python train.py --n_layer=15 --d_model=160 --n_head=2 --n_kv_head=1 --head_dim=64 --d_mlp=320 --vocab_size=8192 --activation="swiglu" --norm="rmsnorm" --norm_place="pre" --norm_eps=1e-06 --positions="rope" --rope_base=31900.0 --rope_fraction=1.0 --qk_norm=true --attn_scale=0.125 --bias="all" --tie_embeddings=false --parallel_block=false --init="normal" --init_std_qkv=0.0362 --init_std_o=0.0 --init_std_up=0.0362 --init_std_down=0.0 --optimizer="adamw" --lr=0.00237 --beta1=0.9 --beta2=0.99 --weight_decay=0.034 --lr_head=0.00531 --warmup_steps=269 --schedule="wsd" --decay_fraction=1.0 --decay_shape="pow" --final_lr_fraction=0.1 --batch_tokens=16384 --seq_len=512 --doc_mask=false --train_tokens=188500000 --steps=11506 --dataset="wikipedia_en"
MLP neurons of a small language model. Each row is named by its layer, matrix (down: output weights) and neuron, and shows model dimensions 0-159. Each number is 128 + 24 x the weight over its row's rms, rounded and kept within 0 to 255. Numbers have three digits each. A neuron's up and down rows have the sign that makes its largest values positive.
A block is one neuron, or neurons of one layer that tend to fire together. Before each block is what it responds to, as a language model described it from the Wikipedia text at the highest values.

Responds to: The second digit of four-digit years split into single digits, mostly 0 after 2 (2|0|18, 2|0|05) and 3 in 193x; also a few unrelated headings and line breaks.
L3.down84:159133175156129128100147134112099170138118116166135103187084156154133133102113067135145139111165125127135146142133174115107111125129125119129131149155131113115125120078081124152104155135140149132189110094174168091168153148171104163103109136134129147136115100152145110080135151128117144129118157121178119141138133145127111114154132148161125151187138143188100153127124157120149125107143095139130066142139128145145102101100148121123131112089124100123115109114095112127142121119115127
L3.down215:133164126107131098127157168131121156138120125159094109103132092115089162108125148158106136121091109133144127127119133142133140122138120148134124153132142154124172109138122110152037133133122105158135118129112176121093135122108133119129136078150093105123140144125094151181109111094103135145103130085127087145147103073131140120156118153107096160117142153124107135131101141128140101117146177111142126131093184129106121164111187117120161175093090126119154114153132108125139135180156148
L3.down240:133130149136110109135117136117102075147162140143122165122162158121082162124102139147115133149132149147124123125158139121117136137118099104119107174129155086133156175104157118108145136128148172109174147119141100111080115110091167167093135168146122111132094122126115098106155112200126148155123095131090138109099174161102094084159120093139123100114147123109166123121114143138093123114143160082108138110125091086117104143133111120159116127126146161118114100116076134137096118131138145
L3.down249:120145172145150117132158087135146115106163113111134101129129155135134188125154125062088123103142092158116148132134107096137122131083110131134162110125161121133141057140125098115196130112146130173145100153112116088145157152172111082120094123147147115124132128107141112147128124149110123118116131130154135131092149140123149160154098154161140168143149100116148095149133120176154147138118141114119174133142130136126123152101113127139146133103161098097135107151122110138121168070085149

Responds to: Mainly the preposition after "was born" opening early-life sections (in, on, into), plus the second digit of years such as 1'9'42 and 1'8'12.
L2.down51:119139094174141107122127127107168108117164126143175116120135093151189119162141109124150096125124109108106113105152128105132134132117119088113144125092144116122134130102116141119107095171112144101128120182121108137104118128166181140113156148162101143119178120132113174132142141173054139085129109142142131125105101093151097114125129111170130150128155097144144124126117126097155120162097150108111118160148155131182101118100126157109093142123133129093119123163123133078112161142163149
L2.down63:121133103124177122152154149125111118138161159137128129127152117146123123123128179137116100127118072119199126119106145138088116116075120143161133183153141156133169125156156124072135114152115135115101136112101127126137112149139166135114134128126114120112140146092106160078102134178145105135118133089108134124178111163125127161121135110136152168125099163094093107127112133139126144124074142136139134114090121073153118091112156148127170102144164115118151141131128100152146136120184106

Responds to: Tokens inside birth statements in biography openings: digits or closing parenthesis of "born … 1994)", and "on"/"in" after "was born".
L3.down46:123118097128133152087130129100118184143123135113153163126120110107089143126184155088117117145104147129105137109148141144108138125100131109150151120127121142170111087156125138160108158134137090132105152165130137146135114152125191174163099100129148171151107123151132137140161131129105134078119145123108122130175121106133114179152122151142129133125152133130119126093157136068125171139096163168120148109113143161174127087138181120106127170124084126134149116115086133124120112144100091
L3.down201:146158161120136194133116090148099133147140138107129107113108114145079155109124166135132152094154196121121098120121145115068140118125114115094133085179132149176143157139158113119154142124082116148134153073104092182133112145107147116127142127148139143145110138099151128086141121124136128152137134137103115128111112155137114156094122112123133152124102076151074144162104116157100129157131118144160114182109094135110129084117111148157105125149131150117120103100152135132094140109127117
L3.down224:107151096087133156126136152141125158116140131138147120133092150157159158132143084112150134128168098138141148126161136128143115146096139160145102124149121106106138078151125099129109116146119163105147133173129076164116091127099105093150136155120147149147140138177044109138104133136125154158153111109163145124178103086152135179128144122136092147123159156126127122105111149086111112149100071080106150119178140142099118141095108127134119126129119144148141098123119154116139138112123158
L3.down237:126164119120092111128123157167153121161128105101172127143150161157122124119106140139098143126168090110155140131130092110120126170115148129145149146144143104133126192145144112109131106143143128112130131128142160144093110086111109137140126143141137129120094126177126115138141110107147155145118122137101113128141118139116129131088139141100046089111117119093143132168126130085135072097126159106100108110117068089154129053076138152136133121123122142116136184135111155159144089128141142

Responds to: Final word-piece completing a personal surname or given name, often in tables, sports or cast lists, e.g. Bee-ard, Chave-z, Edward-s, Coh-en.
L9.down14:166117167167131154133122123144117101132160115126186120166139141110153155109116136121147115110125148103132098119098130116154174150150151129178109108097154146058121099133091163129135183127152130098108149112097156154128075100126132157089152147099178122137132144132107154125100094152109127151096102150110129104146147120116092113157110108143132119115156133157178084136100091189122123088107138140116111116102119118149141111118155126163096122122107148112166141108127113110148123135142132
L9.down42:148123119139135104156129139146123104131101131153153101141106144120189110147116109155156140157096116139110187151115038187158131154114079136109095163113102120122143115128141110110112150155145141109123121105132140144097088115138131111132125156131121097129162128112157155099140130102130139096105101130102120121177145131163112114187154128129139110133163083160129114081132143129123133115121139096107132105120139143129113151115142081119105130125118091102114125131112200125105110096152080
L9.down44:159106123117193125132165125125092121122156148102157173115109144154154105147120100153129093147105095109147113120136090086136189100148071128112114160087059157146121127124141102116112091171108133122125144132121138174133109124113145127157142147136138097165138094126166109165141161107138132157122132133151118107116107105143127120148095101128097126125097147138135113122171093136155141125097061133159148154146120100121116145121166137130129157117151117124134158089142158148111142094140149
L9.down100:151102114110121134157132164111101118090081116158127154169134103088096123134161107158131172122142100138123154152089099155138121147160105123124089127111128119115162048155117125147151124133129126113156112159152107137119114123153113127107144152118138138130147159126096112089123164144147093161122157134101099094125117123162117101134083103141154148092143089118142109156144144158115131153126153098148143134126084107152105151159092116123149093134160065081115141112143157112121133129182119
L9.down192:137146156107126167128122134156140124121132130111160144176132151131121121120118131169106111163097113092120151114105055117152154146132133171109112110131103124126124070123114145139120160148146129161133121091103116093133140126153122139114123148124179122140138138143128154126152110162162083167101176096174102135149179178107131168126149163109155114099105118130132107134131172159143150124134181144100088176144117159122114124097113121110100091125127159134135079132136130120154119099166127
L9.down222:139132151146169109076156129126122168129138093089143111128137115134170145131158134145121129133132131106135087155143045140144138116117122130113134102161155161151136160169132138127155099127109113148107151170133147140150119157138119138150167124117107099113150170128100103136133113169149165187134094134128124130147142106143116149088074161109089151086127143105146095147130121225122100122131098147120118106112099109105122126134097101156144116158107136123097119125147112135117146135143133
L9.down242:148160155115148157122145109147132103129141105115127155133121137129102154125116124142157149169126139125126111140101009145152129137144114128123171131172109097103133032095095159096096157107131131108142136147082120159140131145141103101107180166083175134122155134130167142107141137149146126159079131171126133146145124141141143145159115133116121133105124104160117124120117135173131104121127159144127100110134129127125162132131151128145110117127134120129127103123139141162140118141167096
L9.down260:161128160110151101124118133161152119123149109133142130082132137136098137172139114157116128150107176109100130119137025142135102127116112122148130153172140136155139148099125110098113136128136099122102136120096168117104145100097084143124153181107159138112117091082118152124089123130115133161122154135122135118175102152128136120142155138120177110123124129146128093109120132171187137124158099124117145139158132077159124113123130075129095127131156154110127113108130171138166159105145138

Responds to: Hyphens and en dashes inside compounds and ranges, such as Sainte-Victoire, brother-in-law, 1997–98 and UTC-4, plus line-initial list-bullet hyphens.
L3.down3:113126112080111168123129146096131139144129103151143182110115117145186097116156139143095105151121137126165168133111106140131109108102131147081167118120114073127137104092136163164116104159126153152156132145089114110089137106168187103117145101135131127131118135105136088136102148167126125137143124138102171171172135125083114113134159152101103127146157134123143157101100139097136114138086084157162142127143092105136111119148133087098145153147121090138155124130142110123127136139125085
L3.down78:128127109112144136139136114122114158117070155145106161124156136126124127120096154185148119159100089131151110126143145159122140108168122135123151162120119125175170143150106126130132135174175152086160115107172116125134127106114116151134125105136150106128110109125109117099180102118078152076135165103140104135109121156126092111140110113168120101167132151138139104181128128075096126122083143111129116089102104100114142136146134098080112169147166121141140128116130151142134128106186136
L3.down146:131137137161100152118107120135137163137091107139129108142126101185163132089106092135106167116161118162082169101141139126080093120149114147099157105165170132083152132110094137155108127132127147121159108144125157126137145147125107139116171085166149095108147113099111081094119133122136116057179179118116101144155118155129116156127140152139108099168139119139152134107128140087161132143120134128139145095160116130130131154115112127136131148104138138161120108093143081088151114119134135
L3.down206:112125158157113134100133114108159134121124089140134107127107154151118116110174079140092131187142133124120172115115127087119140086103173153107111103128164138115124110124109094160138170156144144162111115153118138130105126108139164129081123102168115091096110090125120132140153126119129136083133113137154122178143112123144146120149180102153084139126144123148153125167134117114112079154105124090107114104147144137127113131101096129176101087098067142124134118128142159091127124152146170

Responds to: First names and name pieces in tables, credits and sports lists (Jimmy, Jim, McC, Tak), plus networks (NBC, CBS) and sports words (played, scored).
L2.down73:143135121139127143087089122097132169122145167137120140112150142141193125136133144129132091118121178158130137127086080168114135143138132143137117141137157163094146104131141129162038127146117124113119123165116127138118112095146144078125120138076125154086141130128143139128129111125114145156115149157150099152144127094139126151108132120180161168151130126180145105117132123108158136076090163154112155156069102150144138148124090099147127136129164125112104133140117161135163134132134115
L2.down296:122115128111140144137146113128146110150136172142116119143137138143159110140086203148135092122151109107145134106121098148162119078133145124127091141145118119109125157134129127144131123140146164124126134132132135131150124154125138132117159129089111127085116146122093122076126142181083159203119129180166069107132167115133135076104119092155117143167161122130149142175111121181152114129121109130115158161078113097131135099142129127095118138091120113132096158126127090108154149113134117

Responds to: Final digit of four-digit years in dates, citations and tables, such as the 9 in 2019, 2 in 2012, 8 in 1918.
L9.down45:133126100121099160100144122149151136148069129120131125088110143078179102112116127120095176087129085096137127111114128146146145137158155108147146099109115102126151082123121124136131088114112143167099094146123087155158118105123150133158164113180122124130117112113145163146138179106168140071092125141183119127161151116153109078134115104132112136106147089108149142120130131155178165116153133145105148129135076113095117149130112110132159147154134119128117133116120142103146146099140136
L9.down52:187135136158092122163123168151088123130145114112140125116139127107129168119074135157100111138164154139181185112100121108135142150157167127105134106119111150144112160118119076126107180162088128144130068137106094123142150089136139138128106134090162137146177146107139115135139134113156121096148147156128112125109140132175132163109152106154150094159171166141107128159149108129139120155159102144126134122103147124136130096154139116116100117111142139140137113161162167138145172129138142
L9.down69:185109118134162110123165146119126124140129132115108138157107067124099094143145096137119145100133123122145117129097143150168115138114103131152133147127114061113112049129125150114149103148129123124142102148154168137151129121152170072143147112148095147173119128138148138132122135160098083118102119116121095117111113117148129133109179114110110174163114125128183149081137113146147138145125142111098167125104112092118120116156147159148103098106133120133114140125158179122144174157149098
L9.down111:125104120133150143110088105076134106141160160124120129151184066125172115144157157107152095097124113116150164137148127117104124140105079079177106095123139095116134074129152140139132094134163136142130127153160120139145100155117170086137123106118145157108108121131139108143111153176149134123124119138125111131060125137111134131130112143133132146154118130132122129110132149082157083113120144129137070102118157110167105101110127107105103142143095113104097138092080145149089141126136123
L9.down194:136133141094149121161126142138122097147096133093107119162082121157123108129149133116142147118161106117105116119141139130158107145136129085108133102155115103143123081134156169167146121146128134152181137163097127133131131088130105070137130084178111147125109154158143140142126149115138133174130131134154081126094113134140092145136170106156106125117080144116137147106100129175175097120129146137189130134130143140121084115101140131153079118142179154142097105106133135145109117178145090
L9.down214:115124128115138150122094089117121126143113125117121104173144125164113121103129147104143132189188100140135142145113146177132114149099068171164126112164105127096121118078128088181168171099103109130112148132158133167149147173138116125112128161137139141154107164178127169126118141155139088146147113098096134148096111119093131126125157095121118131126126123128146131084106148116082101137141136142139142106143136139116103135112100120104117113143156156086098113117100161132092096132138158
L9.down221:130125131137108112119091167140151130149157138103137143137120119125189145184086126145138136140129105176110160119157148103129144135094111126141125154168085136095159189127124117135133102151095161154135136129189125088114123133111106137120133159116134135125193142098158150160136117124105071114149132133146115155126141125096138116120127161110058133136111117151146113086119089136137125142134156120072142103148170154078109118128147170130138138144126178120094126143113130123124137157115114
L9.down277:091075094122135094170127146139134136138124162129169149165180144168100101100135140099101142123140120147130177150137150154136092112114138113137072149140076166157116152144163133122106129097112130126160137116113141101080113140112170147103125123118112120148128123102166184101155132127141185196144158122135142122150134171123114122115143158133175142158108136073145152121095138118081133124133123161125154120162139137100115128153158121094129134145132151134119114128125131127106105133134155

Responds to: Concrete nouns or noun-final word pieces closing a compound or noun phrase, often followed by plural s, such as water-way, cylinder, window, vessel.
L2.down231:171114118149124132105151126123129178090139137137152118108135152133127134102151137117156105174161182119110159130091086125122091129147150154106146177119157125138160117114127173154109110155159117106151113114141147124099126141103111125105115105141142107124167124154130101195106139163143125135108157118133130135112156128132109132152132134077135163138132151132140138151135118170128133139158097105106122116158161094127136112146055069098099097105137079112162101147161093142082119146123129
L2.down250:123139103137134189082127106138141111128178141104132131101152161125127132082131112122162112137117063146115112137106123103145093112114166141110119152166128142143141119139153187081125146113139123134135145147115112120133144117143125137117099099153130126160139122113078128151084158139126127204124148136141098149108140117118140113137097116124054147101118148131126155149141087208154118093149129156078156116143149135107100143137147119132102145135150086116124101154128142135095110137140111

Responds to: Word-internal or word-final fragments of words split into several tokens, often rare, technical or Latin words, e.g. Bothrio-ce-phalus, apoca-ly-ptic, bol-t.
L9.down68:107125147129149109115118154111137108121103087104150133138110097130109166148097096113154132109135144126138151127095055159173086146170135107147160133091145126115153113135110150102118147169123163083138107135101141123142147115150109153154134141111096122124128142110138129133106123141150115216090117091111139140112093138149163166141191136081087151109141107131096126109136090173122148100121124130127079117114123106107107131104134148127168126088163114139130152128132116135169109109136136
L9.down72:112159107164162131084088121099140179140105126114135132137092095112094148091124114131121134113124130165134120122145131092119130140150138154138125128102127116116123125134107111115161124134121166120173127116108142097126150067136106120099170109135133134126135095143098140102124107104150138200113098136125175108144160136106134120070109137115054139138160161107101152132140075190139111130141099163103155104165116161110101163109099113112121111133138115149122120149129083155139109096127135
L9.down83:137115135129137142165125104129147102180108122089131111142151149183125138117092151137071110111148148093127144122147091127132111138095145141112111120121122141085145095106132119119139114093137153139135115175135137139110106103146142142082133173134121143152107116123139203166144119144103127152125139122118115150211130137169177143118134102142133083129114122110143138146112134150164087158116127124106096127131145138131115122127125146130134158118133129166130113108155098122117118055075066
L9.down179:133148141113116158119127122091143151108135104139129134149112113177062122075093109148134119128081118133092101112134255105142068103102103101174125137134099121127120122140125104138128103133126102117134121149144140124109145122140109087133156132113120101079139135108113128135113131148134145166149130098145095139113141102126147097165105125109118118128146149156102137136165154061149118169118119125137163114126122123122109132156101132096160143143151128156103116117120118161105113139126131
L9.down181:135135095132117104138130145115113157131134145086125110154157106125085083105105122132103148102155117169107152136110125095161080131103110125121164140104142176095137122118123137134152116136113119115149134172172146137095088114139137143104127094118125113121090091144155170146066150114185154189107149132131113135177153122120122163124143135160118139139101141149131170133109173170162128152109130087144150087135083126097100141137124102138147126123143143153111135097121179133143141140160128
L9.down191:095094156151126128153122158130144087140175103146129161153142123108090139123108112152160139116169129132100123121140103098102125151117115127125132187106134137116173081102144131130163116109132146136125110123169147148132117132120141114107162133068171135110130124102064177115154151104118111152148154136122119154100117135114140155103102130143096130162125103119097103141117151107117067129097122136135080148104189118139110080133117117116137172096126144104128154103103161109146109175143141
L9.down206:105108121110092156112121126131112112092113124098148099128116156157148126091143127131168085149151150136139080115138214148125092108101142157130130122125126124122161131146103143143104103126113145131116126134189106174126151172136120153148135157159094109119191113150088144142108161123110149155114094123147071128142124090132148151134144150140143136127128148100146152069142176096096110122145141104144135082154102117125119148115132099145121168135124093137130122107143148090150095147127146
L9.down268:136137099101131125103107127096145102145126133115151143137114161109143129112120121131160082129126116166184131113164169141125107062130140123130146128129098110137175095094155125152098136141142154134130129132131099180116124120120103136154127112075141113157139109149135129155155153139108139174143153161148115117123114093129152078138137146113124159116119088091124116156158096118161082104108139120137146077124137153093147106078136121172144184128176130119118144104068138115125110152126088

Responds to: First and second digits of four-digit years, mostly after "in" in dated narrative prose (in 1|9|98, in |1|690, 2|0|14), occasionally the period in "No.".
L9.down34:105111152124140096156107131101119127138150114142101176124139133106178123101137136129126158075121105147158156159120136132115071076131135126130172116110093097154126125118109126090134126153137105131144115117154121147119127118144101145101135117150069120148116165128108056100141111162122142086116108138113148072178149187108138126124106160156162142089144087164063112140155113083138144117128160117113128143139113121115144102107098134125132141107141142146131106139099105105127147147124154
L9.down36:158111134120089144147156129091099139129136140130104115095129156072110108118111111136145097129074146123101098115143102109115153079162136141125111155122126148132062036103101088111100128080130116145104101136098178158125090134117096118112126131111103139161130118098144134101144107113122130117107132120139119101130143128119143131167092137132175134121133161129166105121130108108125161100176128111111160125086149101141120139132163165111134133149169130135136101121118130080127161144154133
L9.down118:123132125147152112137125142144109140150117100058108140111113122107159087157104144143109107120130147140133143194133134120156124120153133134141059175128085135115119122111130128129191098155115130165153117143149134113128114102155149107073126077154175163154107154143102109122101109147108146174131102173115117133152098154116116108139140097120124109144160162165131120138071151144131155136132117125125096133106111129124133099129113152125125191092142118146077164122129124137166125114127121
L9.down146:150130138112148092159153102107086160167148102115153125151117148093151167125104161117170120157123109118125112079101133124120105085125083122119158123093101091156127083137116103158129176140138145143115164158105119193144163124145112122143163122140123099131143140099149109166134154138111148128079133112160102129113153146130114136113098128113118105108115117094133099129147163148166136088128121157131117115097102156116092122122148123145156123132088132138182090175119121147109121087087129
L9.down161:183139176172113101067097136127151118147128165110136138145153146153113144134147090102184100130116168149148118130108140130139143101103114083147084158103128130126140086107126124138142126151150133087120140114157125150133165133127096126107122117092173100113121096148111128188103121130102134139141147088147132104097149067123126107110082161116148118145111158108115118173130165150137106157131161093145122131148132108102100112115128113150167119111157148145152118111086121145153156120125157
L9.down168:151109143178125140113159099160137105152140136110148096119157152098078167143117105110109125086136135093104109166156093111135106108109142150138089098127116123163161061116160115138089134123113114188175134101114079120156113138130102151079107128151158093125095107129120132117093154111088111129106112122148112125075110120125119112156157107136161111152152128126196135130142107142185132147133133141076114131134134124155137109138164135151114115132116107134137124153117105143129137119114152
L9.down254:109093132119128127103150120129105148123105151126127123114186165139129107132124128132070110111110146122130130099149153167073110090075110171109116114130121130116130120147146127138124123179117143147131119137120135140146103163133107148108144146135127123133123148111170107144127075092107142103136119134108128106196163127117113147096074094138107120064132083086169109155126123089131118121116059114107134151109111141142119140129159113115159168185146111106117132136154126099145159112121097
L9.down266:121119130130145114124158139147109121098162133108152114151136118175149120151076097157163109131126137111174104157131148144153161114127142072157133136133121117128131105116170146061166109149121079149130132171132120135107155189132127131103139140124136119115157085112107141122096095129105060113147161118137089133096100151142139114092118128103142119106143101115152113111105156132125108100138102126168126120097141092135139176124104085156149174155138144140173133099117122114145165106155134